python train.py --n_head=10 --head_dim=32 --attn_scale=0.177 --optimizer="muon_variant" --lr_mult_o=3.0 --lr_mult_up=1.34 --lr_head=0.0103 --decay_shape="linear" --train_tokens=640800000
MLP neurons of a small language model. Each row is named by its layer, matrix (down: output weights) and neuron, and shows model dimensions 32-287. Each number is 128 + 32 x the weight over its row's rms, rounded and kept within 0 to 255. Numbers have three digits each. A neuron's up and down rows have the sign that makes its largest values positive.
Before each neuron's rows, "fires before" lists the tokens most often just after its 100 highest values on Wikipedia text that the model never trained on.

fires before: "1", "0", "9", " it"
L10.down91:106109107134136097093142136174105109149140075129147108096148149168095115133138124165172111161144141142102142120138079080143148129157103176100094124134091164130174127138161164134108072065148118099140154078122154172125087149079164169099113157136126059155115097044103104139153139078135117176150140114140066155158087115111119124122091167103074151129180128115140149160104153153131145147168127102092145134156098158141105192095069119150113146136147137134155147088095134154050147175080102148107136176118150141119054171144114101104136146096097082152157091151096072166155109152153129113135174126128133097113172106132173168076081153117109184135117123169072126112095147092141160142153110128143133073164125108165111135108069166131177163150101081131126175097065153090176086104037181

fires before: ",", ".", " II", " in", " and"
L6.down417:108122068112151137134066157183111115112141083072130097101127121119142086119134084096096138104098158121146067114106086083124162157133122090122064078128145088154106140129155131145109119118109119163057130160071147104061093088132116148162142158175181180111167108165119117130164150068139152151122137131124076134115142083101133082147090172134133111106131116102092144154089097128194105147098078071130113093088165036120123150124132116141125126110177143210105138087158141108134136136130172135117102160146128105116134146071170133143160099083163114156154132094112102175140150107166134167115096137091159150177185132125110087034153124153101114133105161195121153168180098136151126129194131134132163165124116066107169155144102151115033134093085126084092166158135097065107126108147124

fires before: " \"", ":", " the", " released", "\n", " was"
L10.down394:093122132068161135126122152141149071159171107192151136137136194117122177096093045122157117104141106120134115100123111133170161170127099081167093127137168135092108095116172145151186085117107136070116137134172095118118189158142121192166074151143186077155116186152142124171154109088146129159135109098093177149147122095096169104130095138126131145141075145137104090109092058175136094155147111135186108129128121156018170099086134126074127120107159154162099173149146102111141122143091144100063119096126129061128098119107081176101122129182157150126084188118110069118135121182103111185080069123131180071147155167140150173106095155117086131107160134132170134112121108138081118113106099165082122157124131101130123119123114147133127146153125135162098111150126134109123103096057095

fires before: "0", "5", "2", "3", "4"
L9.down608:167093198157085135113125133143103136129159127121094145125139112167145103148130123100136101132124095115072147155108160125125144147113153117147116159135120180090144121131097120119076142111043160165098124097067140128105171173050089106123102135105056132136078165142189148095094101165107160079151104131160112129124177134066121077160092136114116140214087089126101135144098157053117163050122128084134069104091178104156141134149139165196126111131151111126096158135142174076059189141146105108163152129179227141141127184095118078180126118143084120128114149115107116184074153080101095142119136127147123206183151160173139124092095113099173094136113142136127071136144122093105149122083139125086143085100059136078092183150130137088117102157129182185122105166139099158109098153113116

fires before: " |", "---|---|---|---|", "|", "\n", " Running"
L10.down474:173125168119193143116144186139181153141169180148066193156168101133106193160151097123149083145101130166158130161196115151101114096158142167124151152063146111098188122187171171171168165165122142077113130113147096143139122102105137115140157120109128126129073112113162134121109185100099097147075093127068090171079117146160101191128108134131101138085118161120134126162170112085126130032160153170079145156133125125149150201108133096115131118086151118066054120078077105135133137115101121153203108127122112118163139124153145113129108121086147109136146126138179184133155097109139146173202109163086153131153160132115100138090130120122094083086080181160168180163098149119115173159131122098124202137126066130167162138111103080160120129130111152159109142075120186086126133155073097

fires before: "0", "1", "2", "7", "5", "3"
L9.down765:145098155120160108111133127148172147107061135142150190123130131169121127077118119125094085126124168157110125067145139101146151116115165101111076131069163148200148102116184106116113131192116130177178089128142144081177120078169152188124136126140126187201130152175163130125139149122106134108139157209170132115149121152136101131113117111122081101136211125111138153144128184112115085129147135107109158146130085110107124104141146143106127131146148072070130085129216132138109168141136110145094091161143146093086138108118129101098104112155102158166193106109101195080117109168136096098142141096167127104132091080104172103089158161095115093138087135194109113145140201133126157126126153128119103148122045061060146112120107099084116094169103089090115105168099143122169109152059124

fires before: " |", ";", ")", "\n"
L10.down345:154138155083106187106118109109166124129139102116058107133171127126173093122197131151185100113141100149126156158126133120096064156101071095142138168082171139118153144131109120134136216121128126107150111169092128090129137133126134169135139151176192082092124112122134097162088124166099093193144146173140126107157100139153134100144119104185143057113215200078157083106082169092077125180143146127163144171128134128167103095058113111121156101109121170185109117141133129105140141101141111147137062163146127105137097099123101187135142176167126145196128077047175149125148175174155143112083150085165158133077141099157137139134099202090102126140152087146080152140134176105131133129151090123142131117073109018148093152113129151120108082164083173128155130118096152100034085128168170

fires before: "-", "\n", "|", "er", ")", "age"
L10.down47:124164112171142097132150132108176134110177148129150155181114138081153166124126156133131103131147153209110119155101156155139146157128130112155121163152106104181123092151159150108085142118156105110156124137150070170167121056138105098182126135134142104101030159181141158173093179159121100150119068144140117156104131136132125173103187089137110132165079147122072153184155119094139098105111129155070141168135129184091099085095131128093155161111083079126124164148164074125176117174127096153108154105176108111101083146200114162119136055118145129122148125118103120149134152162176122160165133166122076028149165062137063118147194105114172123108128111148198168121144088127113105068120106145123151130135097072143141169101117086159120143149114147160165119120173174118133109161054088

fires before: "\n", "-", " life", "("
L3.down324:148174101091110117107127191049081156122151109108148143215157113192132119151151139108093069084136116104148101125146153151105152175085093154149116088118161108130121103138168134163175166111132108166096106150150144209089094116146153185170095166093132172159159137168111150106098140121105125161093175106101079143105200066126125112133129139142154127063150101109109118173120113136103163088112118185127110144129185122136072083107130103129102142102102102182111121084131078097126158094104182144086173116124107132171103083149122153192126115153128180095102077124144071155138124208062120093137113124087087115098183179116177112151171135133134110168172195122099099112115099223116132148187105122183114094110102104126127157147158164099147060129119158117068135125110186171206106087097074

fires before: "\n", " of", " and", ".", ","
L9.down640:139149136081148069175143110136141114124098118113178118092172160148116137116151116167117127147085138092158112144091177110093064127167137142154146112112172122115120162120109179129085171145084087073094151164081125099082127190133124147128128134126137129154106075171163130118174138141161165101037129085141117128145150150104236094102198145151101089161135147165137144161118084117101134147101114174162092166143204113160063134145141114092159156125139141123115159133163142102126168102175198166118106105106108125140078065144156164131154107106102139161195148090097047107114140141205149111135123090142186111178167138144119105058149077074133110202177160133186129120102156164202152147107095129113152102144078087142118116126167154093086126173127129128119154115084185133138140080057120

fires before: "\n", "-", "ut", "ists"
L3.down578:095157029044155141137134137139125148073090126105083176143183128125128115139150135180129159171109140061146090120161156092142114158112151123121149069105146142111137105144130075150151157102180158127142074117138099131084159094136090174160086138131150104106209112123140142143085127151139113123091103171084132085096137156116153122097161128163139142140092114175179144126108066160116116164078104125103161117118138154114132089114139134098104067134118114174129113098138153175108111120098140155182179114186114095169188140076111112132133149090109191064116102133104132171174101143103101127108085117162120171073099169122145133106188146147126164140121155106105095138126175117091162125137145071134105117148079075064131149135214125102087118143133171153142163123144194145162115115043092

fires before: "\n"
L9.down809:126173141123047130137151126165108116159154068162097083109129183114122153127110121146165098143114154110169169146159167072091091135118116124142170160127114112174106072090080143150105142108134100126110142067127092121123102144120128123104094164165145168176155130123160199118138095141133155137125086130111084129109146160087145205124127157101078130113158086144143114110123128121066131112105158083079127151181174139137147117163156103125103131031126150187094088150149143145083070085125126123157114180119109114074102081185177111133140195127137154132136120099079069094146175127101143183065109073222134160119111155145083119054186139167154139149095073140118102091140139163084142167139125088127127119148124101087106110095150099107078116159092201095134145112213127070134093135050100

fires before: "5", "3", "0", "2", "4", "6"
L4.down744:154117159129165109111134135135067169109108039162087135079200165126093126107103059103062105142117121154152094138102149165123124105154134117080105188135159117082094086139106137136113193119133166118111139150138152062139174052147134132058054143088123140134102150156140114094175092118067132105151072133129159167154116107128100098087072151115079127159096098175182138095118081141099096142130070103100104115127131136161155115130133127178127096160082134107138076169181108169125108167108142122178133130148119147110111068104063112085142141204158161134179124149128133138142084165172160183107179099115120108184094131128100134132116152110217133114162136138113144100142146144108136158094105161149095141165149102127155135197141130120105084132078074071074197156146126149113110102070129

fires before: "3", "4", "2", "5", "6"
L10.down424:129155108133061115114150097147096161057096132143171145175131124085158116133121156179120144097199085111182039159097153094151104115086141118128158124124141134156108100082114120167116130112130149097088111120177110137074124035150099059114094167144119206088137139137103114120156169105158120156189110068149138132116155146104135094099145113141120132187146170100140157109133166158188126100137134128120125143174096144137163171072152126145180072200101165109139056110120090127127135105177139115119133144205122208122166125167111145077104133150136135140090071138075173129084193162125107146195176096135151120129219085166080130133111088119135102098112088081122168140140129110180123123124127136203136125135119115099083042112155105132137118100098146126081137186093193111175097091090105

fires before: " ", "\n", " No"
L4.down232:121132113167132114087121159153147136132127115132157112086162132133096086176108084115170151135109140162157074184161153152111098112205052059152105060119123087136106096146152148180082111146122130124103170116141093143146163153133108143139140136089097132114091117135156149129059085120131133093074133084122113118099187136142075134172155136179136114171116148127144130168121165051156070128132148106136102153073100090134110101141131093114087100158154113110144124093150151161124123157121115120161101126189150128180077105119132126146131143123091108103091108077091067151097086147115143144133123143150149084094143097098142140126151113119136137122127143118105171125139090144149121141166130145142150146123151121150153169140090162110147111190159109113152145080059115080119062099000133

fires before: "\n", " "
L9.down635:083145099112136095114135162174096132180118188133116159143173037146090132169140137077154155117143165132202129097139134111081136092099128119133059175141111137093159144082063120153116128184093101131105123167174150090076169152135110133186170071164172126132135117118103193115091091114158092115112142128132120109152149089145168103079064131119160137110174108133165134129138142084058151101102143144145125099148170127095127194136159102125137061150173085130095149111112123118148157165112096085139125172143092133146095133064068158089138164123078129090104151154113140151141079201113154127085097077193138112113178150103107153119093126158115112153165137166168130165156145176130148119139087177092146115094133165119128157154098110108185169171129133141094076052146092136073147113035120

fires before: " |", ":", " by", "ed", " of"
L9.down586:091126093097091171165178167119155175163115122169103131083173079117144110058170190157170111138089128098129103149082080067072069090142138159072162083144143111138081172150142078158156132153154128110108208150174120093156096081118125154136156136114137168083134143098136165122147149127132100145171095132175119120157139103116102081096104111154155139117117142100099141168083131137129135110137153132109120108136147109139110098146104084150094105162141119172139203129131120076154134144116222142181138148166182180152134111128124147180091086153133111102119029064134197063108199154096153110159104111138206110116179128164132126130128188163162152159134125091091110136131108110100111106105135150134076151131172055138160133095102091108049128102133086156132155153159125136150143095097149

fires before: "4", "5", "6"
L9.down393:104213098118123123151133138077153180110092114114146185133162139131128158122120114185111133125154143195105082108164149147119136132097148176059121128149125129035107143112120122086145188148121141127100104100124149177137183106144162129144215104128090132089094133060137143119146093148112116121153116150145118118126075168095119151125103135133114109144165073148112128187127157135142134162102166131154067162105133087157162094059135135171138149144187113047152085110088173166103074131185118090079105110127142131105113131128124148112138124137152070169075087130108089088121058081153128125125185133090151145158114114208126161153177127120129103131106153080161102139135095206136068165097077150162087128177062137117107183140107135157117163151154117160167132114134109113117095058064122

fires before: "\n", "===", " |", ")", " Score", ","
L5.down805:098126107145122149133138106106097174137110092127110145118099071161134183096108126066144132119167182108132125123118134125148125122119109097151144086091101058117060181137138106165089154113120071161101199113131112170099100154089100130176096129153095144175135160143190108106115089104168150065134143153122097138179138163072145069075105141149122158151178135161141112095097163119189074115134127122170109132128138127124162163119109040120138106150127156158101143177158173166134146101130129126122123085105122078159077096184129104164143124155111121088193124140057131131130068104070163129114138132178153136177206173104087130129151163117114089135088123092110164123178048090161138102158141114088053177107139126198122107111124204061136154136080148126108149119119092121109096061108082

fires before: "\n", " −", " +"
L10.down141:196178185140124119099121121106146111145182156103150170105131087099106043113154106162149100125107100128088144124161113130080108116089085109165134121121161110156123155185136161147100071151096095112140118154179156146146152119166129094150131118097144101119143119090121095146118146113172137111120157101125098140072164168077105114096195098159132138092138160140122067157104127057134156108170162133121123133130091131101140112137129103127110167089217143148106079151156142153150148125141089150118119161101189115126120104169169179147167144144131112069136097068128098180164142141083159146095130138135129129130128076111131134109085094169113137162118154122133114137179129138126083141126103128140128129124156147152169101172118116143101130154122146149113150185136102108135120072000112

fires before: ",", ".", " and", " of"
L9.down445:091129076138139093124138122126127177130135091159146143125167081113137136162144168130149170168126143183179147109114146100105156111111147124110112062133135113118179100091194166199115140105125086096095110108098146102083138134139105155119131125106150135140141190150157136114115181081142106098143104072151100148145177089059153118105146129157163123087184166104164132204105125100119122092142169157113125157093154122148097097093108066107120170130130142086062155118052158122121155125093135143149136089145146187134075117095140160111170072165101149133117116132146141148155143139171142078084155120135192090081152140152128204110110175176059106137148121173162105141136166143105153190149180191101147132165145122096130093139079183122068117150060095146117159133075102081130208090045108

fires before: " ", "9", "1", "3"
L9.down621:106123135080159148138129119128095092107114114152142107174189127187172103094091155150094185152161144177094030104117148150089110087157100160123166152111132154087120021126134148129175112118056136126122135113180121121115098114148108160138115124127145157186163134137141132107123140167152107183179139154131158189114052118069079140088151152093153081118170148146109140141199188144092084131128102130121136131130113145102095130137115163126127157090106148105093156104152108184125122160101092208114080130195158136106092125160154098125122185139174140131159121078103115155146105080183126141140119096116089127104143163137159110052181137143180154115072106165183158098167141149149184079075142117108107114078054135107170118075055110112139077110167086112133126061096130165162104098089112

fires before: "-", "\n", "|", " "
L6.down104:129120080127100139163131114148197070122157168134120101090156122143090095114116134141163157108126098214065112173158051197098138118167108079124127198122144089127156171102079141095114120157147125134146071159123158094155124112131086154206119108123170079101149157094089120104182113132180079115130080158124102149080143139175197149151158105080105062172096088122168132079117108068116135149190101149093160126140125165122135161159117088155121130121117137147166126120132157096135081182148132108165119136141152063138126127157186122147137054081120075090134132055152121160165115074069129163164152106152096091111075101125118140157114111113168133126150109082134105082155086171154122077125100115064205113157117145141172161097200134149136117128177143079159142171111143145147096116072139

fires before: "6", "5", "0"
L10.down305:070185116131177074136139088078071173136134100103148106104074162149153114130090107070113123141069125165119098146125103130067089163188157171157128100112164122086089075173145151132078149130131096150109076181080111152122155098118127133064078091097125145156152136136162149187174077149151069171158135079128107125147102146131106211111168113128152135128145167140081173141070141112096099095139170078086075171132116130156159132141110061109134103167174166077141149083140144144139155105113118152154106115137181149141106146117114092102147219108183142097129157133147115139112135150093094215090152102140100117112144101153108128163058140137109102122127168137110118151103113167141075186107120093161146138200125163082109141095111075096165184165182131164117108131135132090149125157106132

fires before: " |", "ris", " life", " ", ";", "ing"
L4.down386:150093141123088167178116124136090195173155106094113175140173110084123143143156131150139126108125174088110121203130144170072109164103148139120063068156117132081087062168131119170021123152100172139112119073130124080157198142142089140095140183175103111106121158158129140170151139109141134104102148164137159157121156150068112153085062141086096161151117169087123208135138135096153065153110141140132147200150138166098151093114143118099120124154100107108131107091090113118124159127124100134137184086111063081125091150095092149134100121037127103092112137134147171121056173136107101156101162101068146102139131114078137137159159127139146146133189145138139100135118089085116127106176127133122143139110121079111062092132152143140187149134127135105137122016106121108140164141188078

fires before: "\n"
L3.down289:158113097135159134091150163142080144127089134139113136145193135108136134152080122104084134156108117156119111116121154116088073150164169086124086134092149187096125118170140149153164154129146141141149154168152114160114171135065131098139146118150148172154160152121109111160146120148134091095130153142169067098160184102193130125132147159094106100172165168152142155117091144155135146090102133194129086093125142100096145080127166089144090181178126155189133135173147102120083125046119169141164133119108128092135076092121092125171118076080099120149084138103192108099147154156158161165188119101092101120113149157098133134146099155128116113074150150151124126114141085135117105102150137189157054136163101179165183166140142106153072092172091125092160149099126122195094145075000113

fires before: "-", "\n"
L4.down639:185167111085153137144117139149093088195145115167121103117140139170062110125059146079140158118099142168098165121123130115162088055143123110141224148105124144171188166147131124099145095166136139146206077138181137144114122092107159134156104125135128147226139153154121092193145134134161137141129184177106049195097104168105101135103173117135109106140134105122087116097164109147111134104179152102099080168074141098025080088083104115108121143122135127112136096155151117101112166134207108067138151099100110077138126134137095157133159149095194105139116102130065160157164117098115119049094113107178118137109137112148080144115109112122102139110146184110183192140127092134146203123092134103121113150148068097094176126151141184106138149117131156151115125112134130118193168096075086

fires before: "–", ":", "s", ")", "-", " |"
L10.down720:117177085192141128172185151212168145146149104113176109080136096127188121107138170130115156155123127143142106072154084107136123132171131172098137078148156112137175124157079199097129213123053104077121100149121123142150084082128163155214109185113158178130108134125177100183130124143147143138173145170134169152110105112096131121103154174146179096103074117130125134136138172130153140176142112070063150136152149169142158080146088143080086154147083101103110166114066124110170123159124161132091112103122124096167091127168155159179157153136110142094124152151132080133190159154132167175097144151110127145197099120120072089169177129139151102127084155095098134139102065100171093090110154153131132149157197133139090138125174152140109088123108157117132183162125119121161128142113140

fires before: " "
L9.down286:163173173103165075177087130159090126130112109090145079196141138093119139033127163124108173100119109075103118117104135169143095119104102184108155070141198167157122151119079103104119125152161127146121087191135180184171125079132136147152106125147167102168093132160139155101139124107123045103149105094125137142085113134084186100137149187094090126077135153092121142164124078078139050159183086214118146141115100128069081144131146148152126166074129094119128201145124156105146051195097130150120128113140160103163113158130112112102165166114171119119161194181178092170161148148091130120102094107106105117151114134126094065117121092143161161135122118126109180152120126138110176064115168194142149140117077186118132132141113083163118174163141118107125192142151115138100117148150138

fires before: "0", "1", "9", "4", "6"
L9.down55:113171118147108169132134118119133154137057107071146147110140131138103203122169098097039120104109152139161136093156125120070100174163147141121126123160151100149139111119180106131126133180144182101140102124108188150172117148124108181170082148104148153099115148099104140124145103150072149104128129108124138181159102172149110121103162138115097134135225095219098116131164155140139051175152148122134132159094174088103177175173137162157140209137139126103136150104104128153113066127089101103100073116110181134126129125089179072135085136149157118106113156130160078089146073135084141102153162094074134141168099140159111179137129196163124146142134121073138141080148105110144137080087110183153085109139105104137075159143133138142149182121192069162097112175192127099139193072178140

fires before: "3", "0", "5", "2"
L10.down273:146108140136127165115154079109097124106134145170112102135156085169189141095090143108133101086070143178125114141146138183125137107121129135076119134144085111120203138109094128109112094148117088093116123095119137072103156140155081151086080089144117092142101140119143120086172053154171161145199096190107161118105175139127148075132139110129104153078158141151069119139113125085150174088132156098070119165162119093095094122143119106145148157150166106117142182117161182150139123074156147169152137141160167135083171119154177148149194180118153126091145144146137116157160205123111129113184148108125153139114167092081134109123102138075109110174084174177164088162148118116121139106048145144089117116173132186152144158190131133152118131101115177214166095094113109156097045123092141

fires before: " ", "\n", " −", " Republican"
L6.down662:128100088117146098122110124103173096119172151117165156087155071138101117154162065149110126121128135135113115153185124148094123111170072116094069130088096119103096132131169102090101064150186123080136200153168108128110145147131146146136183136109101165169095119153168177124139105106116110124130200098136127162130132126084076117125204126143083145165078122123131120116139122172141094152142162109154062194086117118114103095162129079098082138101156180154159152115116144155155115185122107109128110179136167142142104121150054121156209123128120113128083097146125106119118064124119129089126171157123124148135165138162138118109128094154163093095148087082115092160123111128107078122108108122176134201129166138096166170160114061107097179153157111098127122073099157146127090083025111

fires before: " ", "\n", ")"
L9.down267:064036132100131139134155125125192174178101054128145115073098095112122200138150136124133073132105067112110144174143123130172080097081133164153149101138093114147141050098082147071106125089082132099128089124137152142113142130137117138127040112179181131125124125170104162134103167133148138121100133127107136085137134073089122173154079209121167100140136153062137130109128136142133125184101137156181160153146155097090059125141084118187125144119143083090081149102093149173138120168154089113171160130117096149180064155170143178118156177087157151119108101167076136129124141192133137078081122145126119225147135126118138117105124143160176114155209144138102152144162128065138116161175117165160097079137103135095129157158118100105130132124078141085163158092134202148157083117127159

fires before: " of", ","
L10.down615:076145115098111075160128145145127186123124166121107126114116111133173099162126113160136152111173138100126193168134143128118183095098080162150097149128137135089153084129109170178133058109122125151132108182110055148113082108085129182127130158154112103147097153091132103151126122160185150102173115064158091130108134088121106133147139104162081134086162163145162174147077182075111147147163119151127104186099129156157137068135090174104060165087128127121158165114123108085151153091176144133198145145156129064162102106089149139086144118144127168154083155143149145162177100137110128123135177130160112102140130103150165109126129140139136178179126121123158084067098138157146110136127078097160145117142155168072153103176182104099144182103114171144145173110083172099084102153032138

fires before: "\n"
L3.down265:209152127120181083104108107172155102086149119156134102156126132176098103172133115154122064132151088192120090128176133071093104121208131118100089171078167151140091118146135162144108204114134087120124072197184134109124131102135156091115074153125110147147118157088141164153116058105122169117134154078086069177107084144109117125093129120079050141107091084116110120089108099157111171090097167144087068132130146114083160147139130091120111148062158062124161140114143111102119141137108149095112099101076124123119111168121153119130131149132088150136105147155138192090157128068163139131117145057147126096118150108108166107064097165147157092169154093079122140105125117121066173112155150140145151124108179151116100159161120100134111105124122102104070141032106151142117144117035110

fires before: "0", "6", "4", "8", "7"
L6.down514:090110115139129102110163098178175159092105122150109138067147123128190119116136123117121159158096188105169109177105141170114113100175168101086139126139132118106190132094151069161105125146146162044177186092136056140100177098184121162112083100132090169090157102165141131086196176181154099166096118122140089107123157138113143083061136095150129130177186108167100113177128126143135170113097091097174141141136096189141094062136140101138069080150083078117104128101133156114125178117131102164155164124163087161159094102107080104118160165155102148110136123151068086088144089155162103139133117101137103166170151151129177103122121143101147134167125100100109107161166088115123173116145101103134079102089105106038118084144148136154119099142134050116105134094151170119096138141048099

fires before: "8", "9", "1", "6", "7", "5"
L10.down821:085120101130116096109120121109059161112108106186097149076100105091171107168169090173147144107199124157142111138154126159115214170155147160065129093113146063137163154126160093142062166103186147090120221147092165143132171173180145126079102119144125103172098105135121184129105166154078103131069130149188165192149142111136166141176130158089188110086157133152110073093091170092135142181102186125111109137137138096168150114094135121100142126144173111140146122105096140125105072148119172122167166113118126198157126098120149098101188147097135136142108118145123095127127132127151167100148118112145165074088123163166172176079114076128090100110122133108111135152111147109117133137169152183078100169136069190130093139149094139118176194104108133128164131167098122081081134123160173

fires before: " ", ",", " of", "."
L3.down333:085127142133171092147144096158110125188138137165142111138186151143140245080154123092162150150074137100099069080129179165187090131164126091101149102119167115106105165101183137147101132110136101186109134181087123083125178082130102207082148172091131146139117092162136109062101135119162129070140133148131169111108118134120109090095105150123100180127121087128122102101136115122121115149140118142110135170098128093104166126111096089176080083108130140128173087137119075117164048165077121101116097138182119113140043136126148130100140164155110172145115166065123113137113145112144142067172176163128080122104100139112078093100124153176164086103157069155151160125100162074171156173112156118177133122044098161104120161157169117112107135125135118154130126126125094197084162125138143

fires before: "7", "8", "9", "6"
L9.down26:083128116131121168081137153159134139164116139095096155137121156208148049139154097133126154170126112182123140071140126146050115088131159127146145097187161129139095175112123138195157067093188094114117174111187105149150133109128172159142111068136073162161145129121125123133148097136121062089124186145118154195136143142090118124098158132194178139119160104178129073147089140124110107144150128129189105076156055167096127114070084137149115123112077127097096194111166118142166096125115097099126108074155160126128147118118112148124128142137115192146151162140124092175134165088135130124118140151183117117090125201136112145129149112111133162125122127157068064139101137090126152193147108131147129083106146124153127177145084116165148111133136099110186140121134169143163109130045168

fires before: "0", "1", "9", "2"
L9.down464:124112121117134103081093139125142093115211052114123165139136151213131113165114162155178132184106119127182098137082115116191153096190151136125163166161098113187143125132158085169139101093143183054127133146108083091155156156080118129157144128100158172131108160107119195123084138107146101132114098121127116169076144115155146145137083168152120179087170126088118109146150151070126112077160179176096107140081063182146159151101177131139166086181150135103165130099122185143120129150132093078121091128184139149120122109159126090119163191127057067156160133103154123106122174105127121130100119113152136134124107115112156077154087124156138157167108176139125095139118171086140201177173148095132135094185141098101156126142134149111149083117131106112140131117172142112160167182118155

fires before: " |", ";", "\n", "|", " ("
L10.down678:134109112120121149106130164072147101120150149091113164142145131100085118151141136143108182198156129151073125147149133142116060118091099122161143131132130147053113068146167150120164175130102170141129130112120142196165119145105181126177139072113142138080145163104110074211168094182190132128152160154076190144154100100170125187143141153108192093165129160150165076126121118125089091101181100088121138148100085198105137167151133152120111153129128100131132138150166110144095130100118120113135117136151203081136092104126130120142079110167146069147128141099149174122126127157082142122158069124058114136108145076165136158124173126109113110089097130119108145111176145117120069082109115115147131112099143155091136099077094159159122097136082079160128075135153133160097059141061186

fires before: "-", "\n", " ", ":"
L10.down721:124150092135086122074136174149117130159087129150125088116204124129144096117138115224068108089089139112093135111080098179133171123113132095112085143095109170099154089168164169134118207158108111112129109129072109125128152093175138140146151130079161130139135105130164087176060108125160100060170157142113132127123152136116135142168139155183137170144139139095157134095133110136103077106087116190097114159083157151139123166158118094089165145155076139162090150138154125178185129089079066100077131105105115188077097121136153121186171098115079145112142078125105115134162127103115113127230110144108155117168128167095149097168211086127152112138199158110159134074166102158106098152156133103144129107128101113081163146138166182121098085151075100076118144129106143125168156140057109

fires before: "\n", "ri"
L10.down814:133153171079093096036093138106136131152110065092148143143112109134115110122115150139139071159145114149166091116111105099121090104130123037141149156119131110116193117171138126139167124092132168128116147139143134180082138146159081147130096073090155094106141129143138084147082145121159095104113147129121111183154141097094183140116149119101156134135119084152122147103149121093100189102080140124173111190122111101115108171088188140051104145127212145062032151113126145220095092161110173118148122094086036077102143128110054166144128179127031211113104146060177082128126105146096132118139122153145112125118146130109152165136137120173154119129136134118160147231126152121107112138152083154139077150138144101149133128118132114140125142129120122134096148153133137101132120098053164

fires before: "|", "\n"
L9.down170:149205131151118149104101141110104157117111103142155110162099151147107141137143154117113130073109074127143115125138078156154131109087144078165132148149106142119174132100098130155210135105133083067132077211138106115180110159127139136123163113140150138150121123064143139192103119181133142111087173136110135112146096114140136125088158139132130069204181089096137147048110130148144142150138121147154134153184168057166118122142082092177141190101095133084139159155079103172081098137169059085152101113105149062074080104141148166125120107110122095123168114127124102131183134131144139113057175104096108177148123107126148109071077147153199143083130140127125134123164131170176171118095159051158110130209119065100138152206109128087155086120145094153086165063069118130150141126056138

fires before: " ", "2", "8", "4", "1"
L10.down378:052161124103130136058119147104124156066088126158112134103128105133084127105121125164114097115134139134101076120160141145120112128104138158151137116121056150110140171135148162123128166063218197133178160134141115079115137112110106162086150106177127176087195118108100114152046108176119189069121154138059163160188131141098126103159170145083136130144089123118123128094196162134167122145152162081091093145087084175106120140140124114122111086217105124156111140132137145110145072137137113131155188106169119133111101123135142143092117121166195128110110138154139088144069060102107112114115088068098072108143124143164101125171150134142154105193108168132178161121137129112105102120178124147109156122088137176127162127150153131157148134163139126148190101158133138146146094117049152

fires before: "2", "3", "1", "7"
L9.down158:106118149191112113126122159117133154109188055227158184149082092121169091134118147129106097106184112104207096171121063092142134110128125102090090162120127083139143111088101166112112136121126099063143090126130106088100181108103152086105116175105152168148075153094108170135119090103050146124112118099089103128182155120100150137104117189131154145215116129160164083112134126145126093114151100146097191128118103103143099164149136097093126133132138096049169100135099138118137172096111164116143135160231098104115095116143119114114180199137101131183157146071095174127146114109136147088084174158112206140196129072132132106148159127171152099136181083119131095143162115128151139211198106161168117133072106117141105164078095140118113053167159114105130096147149106081119092125091112

fires before: "\n", " "
L4.down154:139103092138111074162156149143116107124155143118106153194117096085157126080121083104135134123112150124108110098178150110108172123177111146064165119128149199101084052085146154142142112177116107139079195147132140084123111055108095144126111102142145137083168115094162070107131124118123095139154126104094136164072113150073156174092157091129125145136089109152110185119134084149159078149136088160121074124132144138115102138124158128159122111129096170079129169169141151106106119222125160154136138170121143199129084205133094116076157100177114153120097122109192149158162092099139148101084196120063139207134154126124084117156146117178143110072130141090115144102160215160097166093163119114128135204162138085108091131199075114143083064177101160053130136172191168158132167099096160